{"hidden_size": 192, "hidden_act": "gelu", "init": "uniform", "init_std_qkv": 0.0188, "init_std_down": 0.0, "warmup_steps": 200, "schedule": "wsd", "decay_fraction": 0.873, "max_seq_len": 1024, "max_steps": 6940}
MLP neurons of a small language model. Each row is named by its layer, matrix (up: input weights) and neuron, and shows model dimensions 48-175. Each number is 200 + 40 x the weight over its row's rms, rounded and kept within 0 to 999.
Before each neuron's rows, "fires on" lists the tokens most often at its 100 highest values on Wikipedia text that the model never trained on.

fires on: "s", "ors", "ers", "ets", "ents"
L6.up213,198,183,179,202,232,234,171,184,249,218,251,262,227,226,235,234,175,163,191,230,193,231,209,221,235,180,157,124,191,190,165,172,257,221,143,171,158,206,112,227,233,237,186,206,205,273,251,128,152,227,207,190,192,167,198,202,262,120,160,221,118,303,201,222,212,195,187,257,171,250,226,191,164,206,170,230,156,91,301,230,232,232,186,179,100,234,193,195,189,231,187,245,229,147,248,154,233,220,171,174,206,231,245,175,171,190,166,215,172,173,172,126,160,246,202,155,235,268,226,227,222,161,160,205,209,197,268,153

fires on: "s", " res", " inc", "es", "ations", " is"
L6.up282,201,237,151,271,163,202,164,148,183,255,250,195,223,222,151,282,129,162,155,205,234,192,227,269,261,196,155,130,174,254,170,145,234,202,141,182,172,194,140,206,154,222,211,197,238,193,217,204,190,188,194,241,206,188,180,219,220,142,187,286,160,160,200,268,247,182,234,156,209,164,196,256,108,215,247,209,206,212,194,179,230,156,241,178,152,227,120,156,228,170,224,254,276,177,291,225,196,195,242,219,207,242,99,171,200,153,162,185,218,170,230,194,159,219,187,295,232,208,196,172,171,118,222,204,168,255,198,161

fires on: " was", " were", " ", "ing", "h", "k"
L7.up191,181,283,234,179,130,255,167,138,151,234,274,237,234,146,308,229,238,144,178,165,180,262,186,224,173,192,213,175,156,258,141,234,133,187,192,138,193,99,219,165,191,171,192,222,177,269,227,241,168,235,191,205,271,171,167,194,136,209,211,195,246,179,143,215,215,267,222,270,255,186,233,140,183,188,222,295,217,196,177,234,179,246,144,145,144,199,194,237,261,269,265,231,185,165,221,220,193,151,141,233,188,205,176,198,159,121,147,193,161,250,178,227,180,234,267,225,191,186,207,227,225,189,221,142,211,167,205,217

fires on: " s", "s", "S"
L3.up259,221,166,209,296,143,201,193,190,180,211,255,201,231,231,181,256,202,178,203,165,151,253,187,231,210,134,238,142,228,161,235,181,238,199,133,203,187,273,162,202,212,203,252,225,190,209,223,126,215,178,244,158,126,263,207,210,196,176,127,239,222,191,250,200,192,226,222,216,143,219,169,191,97,182,162,226,196,190,242,225,188,171,265,270,163,210,243,213,166,207,220,244,135,196,222,194,186,153,174,203,241,198,160,223,206,162,178,195,193,244,225,221,160,114,191,160,228,204,262,210,179,171,261,143,202,288,236,181

fires on: "9", "8", "3", "6", "42"
L3.up80,194,232,214,165,223,187,203,165,214,284,201,164,195,187,225,185,160,115,182,177,250,224,245,238,245,165,201,188,169,213,194,198,122,215,253,229,215,200,248,151,244,188,216,179,241,180,215,213,163,183,216,129,204,86,277,269,153,139,223,205,280,261,201,149,195,170,134,274,163,176,187,133,205,232,247,200,183,183,194,200,170,190,189,202,172,219,256,138,243,267,230,239,217,260,266,180,188,186,174,237,206,147,177,197,206,239,248,157,164,127,229,203,152,211,226,185,246,163,171,266,164,257,209,198,127,180,189,178

fires on: "ed", "un", "ing", "or", " r", "ored"
L6.up215,217,199,195,191,190,214,203,215,206,200,192,206,96,184,242,160,264,160,209,208,193,278,227,149,197,192,250,157,181,180,170,269,246,231,175,199,232,197,208,118,189,242,180,220,191,158,179,144,184,246,228,173,198,258,252,194,139,268,179,318,192,232,161,223,171,179,227,194,173,221,275,204,171,189,273,165,196,176,234,147,179,179,174,236,196,241,246,242,221,214,235,181,189,189,226,194,183,151,155,156,235,177,227,193,203,225,231,175,154,240,269,221,216,168,213,134,234,247,218,201,175,137,190,191,188,179,218,263

fires on: " an", "ed"
L3.up50,172,260,184,147,140,302,131,301,173,230,219,177,149,238,164,140,211,184,172,155,167,215,171,223,268,230,232,214,164,236,200,206,235,262,268,213,195,171,186,229,274,225,262,193,221,187,281,184,225,162,228,135,185,186,103,151,258,260,147,198,180,157,242,157,203,184,211,128,189,205,176,236,184,215,156,190,186,173,228,165,190,249,160,131,189,239,185,196,226,199,184,235,194,96,192,182,214,191,222,179,272,173,182,213,215,228,253,233,198,250,279,177,173,194,184,157,228,230,178,180,189,221,181,234,187,178,190,165

fires on: " was", " it"
L6.up105,198,242,242,230,192,261,279,207,168,237,299,166,243,197,235,160,197,122,196,187,162,228,168,228,142,219,158,233,204,173,161,219,248,106,107,189,181,147,240,200,156,173,200,209,202,173,243,275,185,191,224,148,239,243,230,154,261,241,139,188,258,209,123,298,186,219,195,225,177,203,138,181,126,225,179,257,140,227,263,179,164,170,168,226,169,211,191,197,187,135,180,222,174,147,192,189,192,212,202,162,247,203,132,179,164,186,142,211,251,178,207,212,185,267,116,214,169,192,178,156,172,142,273,205,185,151,238,168

fires on: "he", "s", "-", "ive", "m", "ent"
L6.up314,201,159,143,233,180,189,210,244,190,142,286,195,183,281,234,213,239,177,174,180,150,189,232,143,276,236,216,170,166,188,185,179,201,285,218,188,212,163,266,162,129,270,169,123,146,200,192,234,144,245,207,178,218,221,288,205,234,152,228,140,184,270,202,234,121,213,184,173,234,247,261,219,152,152,196,174,209,187,211,185,240,127,182,179,192,187,192,233,207,139,183,193,213,212,225,170,285,338,127,162,197,256,130,224,215,228,194,220,171,223,169,184,277,194,234,159,208,165,201,199,231,167,153,175,169,259,306,204

fires on: "en", "k", "g", "ly"
L6.up247,222,229,186,253,236,126,291,222,196,244,242,266,228,196,231,209,172,145,116,195,230,150,238,247,235,211,229,205,228,193,115,222,116,232,152,191,194,157,147,186,233,173,148,113,230,140,244,152,211,160,210,188,220,258,184,232,279,198,182,160,275,255,190,197,226,143,211,114,207,189,160,219,213,215,202,246,255,217,186,210,181,172,172,161,249,159,258,184,182,243,175,224,170,176,223,157,229,173,234,228,198,197,286,215,164,84,209,118,205,146,230,194,177,195,160,198,217,150,170,166,271,177,179,215,233,166,238,237

fires on: ".", "ent", "ate"
L3.up46,208,147,206,274,160,169,114,154,246,236,259,179,299,255,175,218,175,200,246,189,206,197,165,206,199,117,227,143,256,269,188,194,169,316,257,152,219,208,218,195,114,162,196,121,151,231,187,222,216,191,212,165,175,192,131,274,269,203,158,142,194,136,145,228,200,190,204,175,178,130,239,156,244,254,148,155,240,221,156,235,173,189,264,151,174,176,230,202,240,198,213,160,233,200,160,149,201,195,146,229,215,164,187,234,150,219,148,168,174,177,210,230,183,165,218,186,139,209,223,226,180,233,193,185,243,296,236,225

fires on: " |\n", "|\n", "|---|\n", "—", "ulation", "\n"
L7.up279,237,160,197,142,184,189,187,112,196,232,206,212,268,276,214,208,237,139,171,251,179,150,181,230,216,217,237,257,232,276,164,136,272,217,229,236,180,172,230,239,172,145,185,177,138,204,260,219,203,205,184,213,269,186,136,210,150,171,128,229,198,145,277,251,201,266,202,185,272,210,175,202,180,199,171,228,172,227,223,207,191,162,264,205,166,227,184,187,120,215,227,196,133,129,242,256,191,143,188,251,199,163,227,184,201,180,156,121,241,163,184,156,256,178,173,191,267,222,197,171,168,121,191,178,153,278,130,175

fires on: "s", "ers", "ors", "ons", "ents", "ms"
L7.up370,148,251,217,281,178,125,264,161,216,176,196,218,172,202,161,157,158,210,204,155,162,231,159,233,265,257,229,172,164,199,176,198,195,287,204,220,203,192,165,219,204,247,171,199,173,195,192,141,170,213,255,153,259,137,212,160,237,169,244,152,187,230,272,209,215,240,170,152,306,217,237,194,149,235,207,195,195,183,296,263,208,166,211,127,187,222,93,245,188,263,210,227,239,237,218,242,222,236,219,123,232,184,184,227,122,158,229,211,158,248,270,181,146,213,162,234,238,168,263,287,181,245,127,206,220,224,231,159

fires on: "-", "ents", "ities", "ed", "s", "ment"
L3.up293,226,211,192,160,231,217,225,209,175,178,236,130,143,271,170,271,229,127,196,182,243,258,226,254,202,193,183,155,163,285,127,160,134,230,185,187,168,181,175,161,171,195,158,125,146,177,255,234,259,154,224,195,166,194,188,199,249,124,171,157,311,265,214,283,169,151,143,199,204,139,187,169,174,177,213,250,213,180,241,189,199,154,248,191,220,189,195,214,158,218,212,158,164,230,200,252,246,192,104,171,246,225,245,182,161,220,192,197,147,129,189,190,259,269,244,183,197,189,197,228,195,164,205,156,218,163,217,191

fires on: "ort", "oy", "rest", "ley", "umb"
L3.up332,227,162,253,208,200,233,229,236,146,226,162,185,174,178,123,167,166,195,234,164,128,233,194,179,222,200,169,164,212,182,157,139,236,238,206,230,158,261,194,204,165,172,182,145,227,245,148,259,199,188,186,193,276,153,225,228,217,186,215,244,217,278,178,224,197,187,214,142,220,218,243,213,173,191,230,210,208,172,229,195,129,226,263,204,199,160,193,223,195,287,301,108,178,217,204,216,221,151,225,236,227,258,262,250,185,211,279,234,180,204,267,270,205,161,169,177,158,243,191,199,170,185,208,166,245,210,194,210

fires on: "ed", "es", " made", "ec", "t"
L3.up228,155,100,314,203,188,161,240,165,217,219,169,181,184,139,187,195,245,179,153,225,221,165,178,219,150,241,211,158,207,216,199,176,211,220,178,191,258,251,256,207,199,204,243,157,169,172,231,224,200,259,240,184,253,229,208,113,175,245,151,257,209,175,218,185,201,259,184,239,182,126,257,275,188,240,200,216,233,204,224,312,209,197,173,148,231,240,156,169,283,168,138,264,201,202,240,227,223,198,200,242,204,232,157,116,171,210,211,240,172,189,159,188,191,185,117,155,206,213,176,199,106,135,156,131,178,184,103,205

fires on: " v", "ov", "ian", "ist", "ank"
L6.up172,182,172,219,206,186,215,202,220,187,245,150,218,231,212,154,228,277,201,218,239,141,167,262,179,162,212,212,250,205,251,198,223,235,181,182,179,219,147,160,216,216,170,257,210,176,226,148,177,185,112,146,251,261,193,263,225,192,171,171,230,169,190,201,209,266,219,159,134,238,164,286,230,219,206,198,242,189,128,241,163,179,232,114,273,262,234,193,212,169,186,187,197,236,208,218,192,233,219,151,197,198,122,231,216,241,190,228,219,204,122,231,221,211,124,147,201,176,196,240,216,196,197,202,231,173,291,154,311

fires on: ",", ")", "\",", " as", " and"
L6.up328,313,268,233,258,273,158,257,243,255,118,193,197,147,191,186,123,149,142,185,232,91,223,204,224,203,223,192,212,191,205,210,179,206,215,214,216,221,242,248,188,192,157,223,176,235,167,221,187,200,204,240,257,162,164,227,242,256,173,170,260,160,206,234,211,240,179,210,218,221,190,210,168,155,265,215,279,136,191,210,189,244,215,153,153,192,181,163,139,201,171,152,217,195,186,195,199,244,189,187,161,267,229,195,200,172,265,252,231,180,198,217,229,210,243,184,208,190,159,182,259,187,169,238,190,210,253,199,226

fires on: "or", ".", " out", "ell"
L6.up265,171,205,199,271,195,257,230,174,217,238,214,240,151,148,98,225,221,149,182,191,201,134,126,147,235,192,297,186,141,189,198,269,251,264,212,196,253,219,181,158,202,149,223,123,231,171,198,198,204,193,178,281,229,221,189,201,173,233,181,242,185,215,216,195,194,232,155,213,222,235,217,230,208,104,173,208,217,216,234,280,248,156,191,143,232,213,269,208,189,230,236,179,234,240,182,196,198,184,187,199,230,200,139,147,230,173,133,167,230,257,197,178,207,184,103,193,221,245,170,256,256,210,124,233,262,182,154,188

fires on: "ou", " they", " it", "g", "ib", "ab"
L7.up381,224,239,249,160,137,238,218,203,187,227,190,175,172,180,216,168,203,162,213,167,163,145,199,253,201,233,243,264,178,197,207,144,222,257,206,148,160,223,153,124,191,195,183,187,159,221,202,221,237,224,235,216,241,231,153,166,292,185,226,192,254,170,169,222,223,187,174,204,281,259,212,199,164,262,167,125,233,224,211,206,224,185,197,137,191,145,194,207,215,222,181,177,211,220,226,228,202,130,161,197,245,155,135,181,141,181,141,196,223,175,182,161,148,176,117,159,151,168,298,186,213,134,166,247,253,222,268,123

fires on: "N", "ate", "A", "O", "re", "n"
L6.up250,199,191,224,178,192,153,164,200,265,163,287,226,229,239,186,286,213,109,116,195,154,194,183,195,187,260,233,230,227,234,152,201,264,183,157,213,210,220,214,259,152,269,218,131,137,236,219,224,205,167,177,249,142,212,200,148,181,216,246,271,143,153,269,253,183,212,186,209,212,148,260,259,215,145,208,211,184,181,211,181,224,154,124,215,243,160,152,177,248,140,196,169,254,159,261,222,229,94,217,146,211,234,229,169,134,190,255,155,201,145,258,165,224,209,149,181,190,219,181,242,194,270,230,110,227,199,128,249

fires on: "as", "ar", "am", "in", "est"
L6.up13,143,231,184,182,202,193,189,241,278,284,239,116,181,249,218,204,129,194,234,213,201,170,169,210,235,219,237,196,233,236,192,167,225,219,174,168,140,147,205,178,197,186,143,252,204,136,217,302,217,178,112,108,203,210,158,252,190,167,189,180,189,193,252,255,173,166,220,136,218,254,196,235,217,153,236,177,211,261,139,226,159,185,219,126,156,149,199,187,207,208,188,255,183,220,312,200,171,231,185,196,145,162,203,210,205,190,245,154,206,166,249,188,213,239,237,196,306,220,188,178,167,230,117,171,188,214,149,252

fires on: " As", "s", "ed", " or", " At", "ith"
L3.up118,222,221,280,224,179,191,237,195,245,140,103,164,259,189,223,183,178,242,224,216,176,149,194,254,220,173,195,227,187,219,156,184,210,209,157,153,189,198,175,153,295,211,163,135,210,239,214,174,183,239,205,191,182,307,133,214,215,217,203,182,166,255,233,161,192,213,148,251,222,166,184,181,244,157,141,202,244,150,214,233,214,208,270,171,163,204,213,186,156,244,174,191,225,87,210,251,177,153,253,239,194,221,145,175,146,255,189,147,224,112,201,189,285,242,274,183,162,229,272,273,226,177,203,191,113,245,180,227

fires on: " e", ",", ":"
L3.up276,281,198,206,184,214,155,195,183,158,235,221,186,194,191,226,204,275,171,169,240,186,197,246,212,189,181,216,158,177,284,210,208,302,216,197,224,121,182,206,101,259,170,163,194,186,201,163,135,151,227,175,199,210,166,241,175,276,200,226,231,196,213,246,159,216,254,212,242,207,191,301,248,187,265,75,199,220,212,216,190,196,148,243,175,221,195,235,184,199,226,156,234,208,199,252,247,172,209,176,172,171,178,136,226,193,174,181,213,151,236,162,157,201,125,126,237,186,137,178,156,185,133,208,233,221,242,203,239

fires on: "at", "en", "ent", "ant", "ict", "all"
L6.up222,212,123,272,114,209,110,183,136,189,232,152,221,158,203,253,177,193,197,149,240,212,223,101,150,230,181,235,231,218,278,143,143,182,195,163,201,165,217,225,239,160,239,174,190,151,214,237,247,232,213,131,170,163,155,231,168,228,205,208,216,153,168,271,291,257,180,212,187,121,266,237,172,195,184,225,174,156,222,188,204,188,170,169,177,165,196,182,197,255,226,177,167,228,171,208,223,244,206,187,160,247,229,157,266,154,199,201,199,170,132,144,208,235,201,160,206,197,201,168,216,182,205,174,278,202,209,238,207

fires on: "at", "ant", "am", "on", "est", "ad"
L6.up42,126,189,231,201,217,155,240,167,297,198,216,241,145,251,186,202,207,172,113,242,242,155,167,141,247,211,243,255,162,253,153,125,155,138,239,228,165,243,238,173,206,289,186,156,218,183,186,254,243,116,192,169,253,169,171,244,187,237,148,217,201,103,178,254,248,102,192,219,181,235,220,194,159,214,198,162,210,256,213,265,236,167,229,151,145,191,168,191,179,155,200,266,210,227,156,144,204,233,234,231,168,186,202,227,126,122,197,207,175,180,218,230,285,175,226,161,322,179,189,234,229,205,128,177,245,230,193,187

fires on: "ist", "ost", "ical", "ull", "ian", "aid"
L7.up31,219,235,186,164,218,252,224,217,146,202,182,257,189,201,261,153,316,159,270,68,193,139,245,202,157,276,169,166,162,193,230,277,176,280,221,183,248,136,277,226,203,174,216,149,230,180,180,142,213,182,144,273,242,243,239,186,195,190,182,136,151,198,206,217,190,184,217,183,163,164,183,187,153,139,161,190,179,202,259,171,200,248,172,241,243,153,171,203,179,184,178,203,329,128,174,281,171,275,180,151,223,201,209,222,124,156,228,191,223,191,170,230,203,238,161,233,283,214,199,193,228,201,246,202,153,224,218,226

fires on: "s", "ians", "itions", "ts", "ms", "ues"
L3.up87,151,172,140,225,186,152,273,198,261,172,215,240,171,157,217,150,268,221,200,189,176,251,190,172,217,183,209,152,246,184,85,168,183,263,247,171,149,201,153,224,220,218,133,175,279,234,217,203,189,158,225,203,204,145,203,250,210,206,216,178,147,229,154,223,197,197,149,184,244,170,239,226,217,161,215,214,253,142,266,304,193,192,171,115,184,194,149,225,152,236,282,200,224,180,172,206,183,207,146,177,207,159,177,177,140,201,220,188,170,260,255,165,143,175,154,210,178,211,216,224,134,160,178,242,273,246,258,131

fires on: "en", "ly", "e", "y", "ally", "p"
L6.up225,207,196,187,258,221,186,146,157,238,187,238,269,144,131,212,157,207,195,188,180,297,204,158,175,204,255,235,227,218,233,99,169,98,166,151,222,211,201,217,151,200,258,275,194,164,119,235,224,207,150,208,206,190,231,179,205,246,252,219,225,230,187,194,195,197,121,156,271,234,260,166,226,202,182,202,171,237,190,222,211,135,174,198,239,178,196,215,221,168,235,191,185,187,222,165,177,237,230,183,219,221,230,235,194,224,156,186,282,147,190,196,318,186,202,248,133,227,175,137,206,233,189,205,201,196,248,250,228

fires on: " a", "est", "ro", "ol", "er", "et"
L6.up124,167,220,164,220,256,227,162,218,208,201,141,213,204,198,255,175,173,215,231,260,218,159,134,191,271,217,175,201,182,107,134,225,205,202,185,159,181,191,197,207,97,204,176,189,182,169,237,228,151,192,260,189,164,271,230,258,227,199,247,181,212,234,208,210,260,164,170,233,192,169,199,185,196,141,164,222,211,175,204,248,314,239,213,159,173,188,205,237,207,171,279,235,204,231,153,207,261,176,167,199,176,169,274,172,223,221,281,203,175,212,240,231,275,189,109,148,225,137,198,151,201,183,198,218,247,253,214,174

fires on: " a", " con", " def", " and", "'s", " ("
L7.up266,130,245,84,151,207,278,186,172,256,172,231,230,137,220,166,178,218,205,210,226,213,206,127,185,167,180,178,221,147,221,144,208,298,162,185,177,158,150,159,255,235,245,162,150,209,238,256,225,234,199,163,209,159,210,204,205,143,251,178,152,192,195,171,240,208,158,215,201,249,212,260,199,209,238,233,284,218,224,225,157,178,213,254,210,217,177,153,240,210,199,199,117,167,178,191,202,186,227,277,185,179,207,184,241,174,229,130,172,209,175,158,201,184,144,166,264,196,203,273,162,227,200,148,213,177,273,203,176

fires on: " st", "|\n"
L7.up225,226,202,200,184,319,176,173,233,153,126,248,182,185,279,207,226,188,181,176,216,205,222,193,206,215,197,117,186,194,163,239,180,240,238,252,182,223,218,174,183,230,203,132,198,185,211,203,249,216,206,149,209,229,126,101,184,153,197,162,147,234,197,199,196,166,188,301,130,280,222,152,206,157,226,158,196,190,212,227,199,257,188,196,178,214,215,231,151,229,182,215,229,190,123,244,249,281,207,137,235,170,236,229,184,202,117,280,247,185,180,165,210,203,167,101,229,172,305,189,198,193,182,255,198,216,306,192,226

fires on: " was", ",", " ", "re", " is", "7"
L7.up133,200,211,253,161,167,182,202,123,121,264,179,174,210,193,159,255,194,119,164,324,218,255,243,197,252,192,213,226,167,218,188,218,175,240,200,163,157,213,247,103,165,289,195,204,209,226,221,164,211,233,193,175,168,137,201,146,163,231,178,169,190,208,199,211,149,225,184,203,187,183,231,223,169,251,256,262,254,181,189,181,180,178,263,179,232,284,143,221,203,250,132,129,198,181,183,219,220,232,240,217,122,195,167,254,243,215,155,152,151,180,166,163,218,158,196,261,203,200,157,148,220,167,180,137,160,236,170,234

fires on: "er", "y", "et", "eb", "ec", "ot"
L7.up215,150,230,218,156,224,206,201,165,187,259,178,259,181,227,150,153,244,220,236,254,249,180,199,277,281,221,213,225,179,231,216,158,201,173,202,241,160,210,190,120,108,231,183,180,88,248,148,154,253,150,230,169,181,176,225,168,207,196,134,180,222,194,213,191,187,166,181,117,187,175,214,191,230,186,201,204,255,178,236,140,238,221,224,167,219,161,177,213,238,211,187,158,195,132,149,231,265,200,293,126,188,92,269,171,243,140,197,200,139,252,270,292,211,160,138,166,206,194,229,217,183,162,281,197,281,210,241,188

fires on: "7", "9", "6", "8", "5"
L3.up122,152,176,234,192,200,221,156,161,216,234,163,164,146,281,195,236,169,118,244,232,240,250,288,216,176,158,216,255,186,246,228,196,248,279,225,243,168,176,182,235,163,148,191,191,139,204,246,214,162,183,162,171,194,158,185,195,216,130,197,224,290,198,118,211,154,100,208,215,198,234,151,164,159,260,197,202,129,230,209,178,198,175,251,250,194,236,179,207,202,206,184,160,288,191,209,272,176,267,236,254,166,132,198,189,186,218,199,95,235,246,192,141,205,170,217,152,251,240,194,127,204,182,247,171,186,199,182,178

fires on: "as", "in", "i", "an"
L6.up170,213,252,155,197,214,224,177,199,234,265,147,203,172,232,222,201,177,167,200,194,189,169,232,111,252,224,188,226,167,208,207,241,234,195,154,192,220,220,200,225,151,253,188,230,206,171,235,303,135,177,218,178,176,268,231,198,294,136,206,177,183,200,216,243,160,147,192,92,140,228,201,216,148,164,246,153,204,154,276,222,185,218,219,181,278,124,240,110,143,145,218,270,239,288,246,240,201,211,223,175,183,198,160,209,202,209,231,234,137,148,215,146,236,198,159,215,167,179,151,166,308,179,153,178,226,227,156,217

fires on: "6", "iz", "7", "g", "4"
L6.up122,190,100,191,163,215,152,210,187,203,242,183,216,252,200,185,208,219,213,239,234,165,202,197,251,236,236,233,229,179,154,152,226,205,183,123,218,183,215,164,238,213,219,179,238,211,231,224,138,227,188,276,135,163,112,167,240,177,213,167,228,295,257,242,230,306,237,152,186,142,169,185,224,249,214,184,249,214,183,178,151,142,148,192,188,172,244,209,195,180,195,229,216,256,158,246,207,187,184,170,230,206,225,101,234,178,237,171,214,257,268,161,226,181,151,176,188,224,183,183,128,218,190,246,166,178,194,188,214

fires on: " st", " St"
L6.up342,167,154,182,226,171,176,145,125,216,182,182,176,169,195,163,182,189,197,213,253,248,166,187,234,246,163,150,195,163,253,212,164,181,171,243,274,200,224,200,160,225,198,182,235,197,247,174,248,227,215,254,198,311,183,157,265,115,234,198,210,187,192,208,279,228,201,189,190,252,232,167,250,264,273,150,223,163,194,269,194,170,199,159,241,133,215,192,222,186,157,203,240,212,148,182,194,200,180,202,229,228,146,182,154,246,152,270,208,224,328,178,257,139,189,143,137,155,275,118,181,189,154,246,163,255,183,285,248

fires on: " At", " In", " As", " during"
L3.up94,230,191,215,240,171,168,135,191,222,174,162,184,226,200,198,203,216,210,230,262,185,160,233,235,168,222,141,248,184,227,169,156,239,162,187,196,218,248,208,224,157,210,217,139,207,230,214,184,171,208,210,193,222,137,168,191,250,263,214,122,179,290,187,202,159,216,191,179,179,245,190,210,185,199,218,192,122,161,218,176,178,186,215,160,220,156,213,164,174,287,174,201,239,222,206,167,220,210,221,270,162,200,163,246,179,233,247,190,174,191,243,182,302,192,255,199,215,246,241,206,166,139,173,165,180,217,150,221

fires on: " and", ",", " (", " Em"
L6.up249,151,256,232,227,201,179,219,195,191,255,268,106,222,212,155,330,190,185,143,274,154,164,142,201,206,177,176,229,196,215,225,238,288,179,137,217,176,152,214,234,228,181,201,168,177,215,171,225,297,272,202,189,127,206,125,180,160,255,244,193,199,259,241,121,164,78,210,218,128,198,182,181,166,260,138,217,168,228,177,214,216,162,226,180,124,109,169,204,249,158,192,194,170,157,143,266,179,213,174,177,201,234,223,201,200,194,180,216,184,198,242,210,208,244,227,211,162,215,226,159,247,224,199,205,255,185,161,255

fires on: "ed", "e", "ing", " known", "en"
L3.up277,225,218,182,101,227,165,198,175,159,150,195,233,190,224,233,111,163,117,134,148,173,219,221,170,178,191,190,221,251,357,198,197,219,187,256,203,158,246,153,190,236,168,242,184,171,193,217,147,187,183,180,94,174,240,232,234,172,231,130,275,209,219,224,238,201,236,230,222,192,201,255,153,208,154,224,153,235,229,264,221,163,213,215,167,222,213,151,167,235,202,229,186,207,165,196,228,249,167,192,211,199,202,189,198,193,199,277,234,211,224,182,165,256,214,201,145,226,209,249,220,154,103,202,299,141,236,220,247

fires on: ",", "\","
L7.up73,238,247,266,199,203,219,281,170,262,216,244,200,224,227,126,202,111,213,203,236,153,195,206,226,234,155,249,145,190,248,149,227,223,172,260,230,201,243,224,170,245,194,220,176,176,231,299,198,230,276,200,214,232,248,215,142,168,168,279,112,174,211,252,197,234,159,222,231,165,182,196,175,134,222,198,277,153,228,207,203,199,136,209,161,181,153,199,209,99,159,177,209,210,168,203,159,210,235,233,135,123,249,188,159,182,187,214,233,178,187,205,236,164,213,172,187,219,183,174,180,289,130,238,124,202,256,175,117

fires on: "ib", "ab", "ular", " such", "ob"
L6.up184,182,114,234,131,201,268,237,147,202,215,190,193,168,174,179,131,152,206,181,176,235,128,236,276,244,209,252,240,215,275,140,238,214,234,170,158,180,127,187,212,196,221,172,192,129,215,204,270,193,269,185,239,274,202,243,278,214,178,177,231,181,191,172,209,230,188,169,248,250,239,166,184,171,244,163,185,220,232,135,283,296,184,156,170,124,231,262,287,203,238,166,167,250,152,214,242,225,198,211,146,265,180,182,259,185,182,265,228,242,128,192,245,200,204,174,223,179,204,232,167,199,141,188,191,158,210,255,132

fires on: ".", "m", "ly"
L3.up373,202,223,236,228,230,229,191,153,266,201,249,192,337,175,208,220,149,263,257,192,166,232,119,185,188,190,269,148,161,204,200,212,251,161,159,210,284,217,197,194,220,262,142,134,164,253,202,224,232,194,184,189,146,246,191,214,290,178,142,183,188,138,253,220,153,312,211,214,176,178,184,198,270,219,178,97,192,170,184,206,222,165,204,236,195,180,194,216,181,205,177,97,203,214,168,201,124,191,200,242,232,170,174,191,205,193,182,179,126,241,238,257,197,168,200,145,179,194,181,161,218,166,200,210,191,269,238,178

fires on: "re", "w", "uc", "n", " s", "l"
L7.up188,226,226,212,216,195,168,167,158,194,176,253,229,180,276,192,240,174,238,148,207,133,215,146,197,166,178,290,161,163,162,180,226,283,229,163,171,256,207,253,208,147,126,214,174,158,246,200,212,219,165,190,230,224,219,214,172,248,136,134,221,146,209,215,170,166,213,145,178,220,205,182,196,246,206,218,141,192,208,203,226,236,157,180,195,237,229,230,177,236,226,271,276,199,221,158,269,262,167,177,183,189,257,165,248,151,257,165,230,212,206,217,203,184,148,180,219,144,228,188,144,222,258,197,133,200,138,242,264

fires on: "er", "ant", " St", "is", "istor", "t"
L6.up70,140,152,194,126,171,163,265,219,181,157,131,237,180,173,158,167,206,220,247,232,258,140,208,182,248,200,153,252,267,219,165,129,154,197,199,275,220,190,249,141,166,258,239,142,184,202,175,181,174,218,208,145,210,208,196,160,190,148,268,206,230,249,217,283,142,166,154,235,168,203,231,176,279,191,247,140,175,188,181,217,248,216,151,188,170,199,193,212,260,155,243,232,187,132,176,164,223,218,237,129,195,191,126,221,142,257,259,165,161,200,202,186,246,169,173,145,169,197,211,223,199,213,287,249,260,246,271,183

fires on: "an", "u", "en", "in", "o"
L6.up78,259,211,201,201,134,236,223,164,260,183,216,230,234,238,264,213,163,161,195,211,175,191,224,154,184,143,209,182,211,226,239,166,180,246,246,216,211,203,193,203,167,178,208,256,182,179,204,220,278,190,208,144,168,233,193,164,255,189,130,252,224,236,257,180,255,190,213,171,180,128,224,184,185,225,207,204,285,218,250,243,169,122,245,236,248,201,209,206,224,155,250,155,206,238,230,240,142,186,195,181,168,105,216,174,194,154,127,208,194,147,251,193,169,223,256,170,160,195,191,114,142,203,157,243,229,245,268,194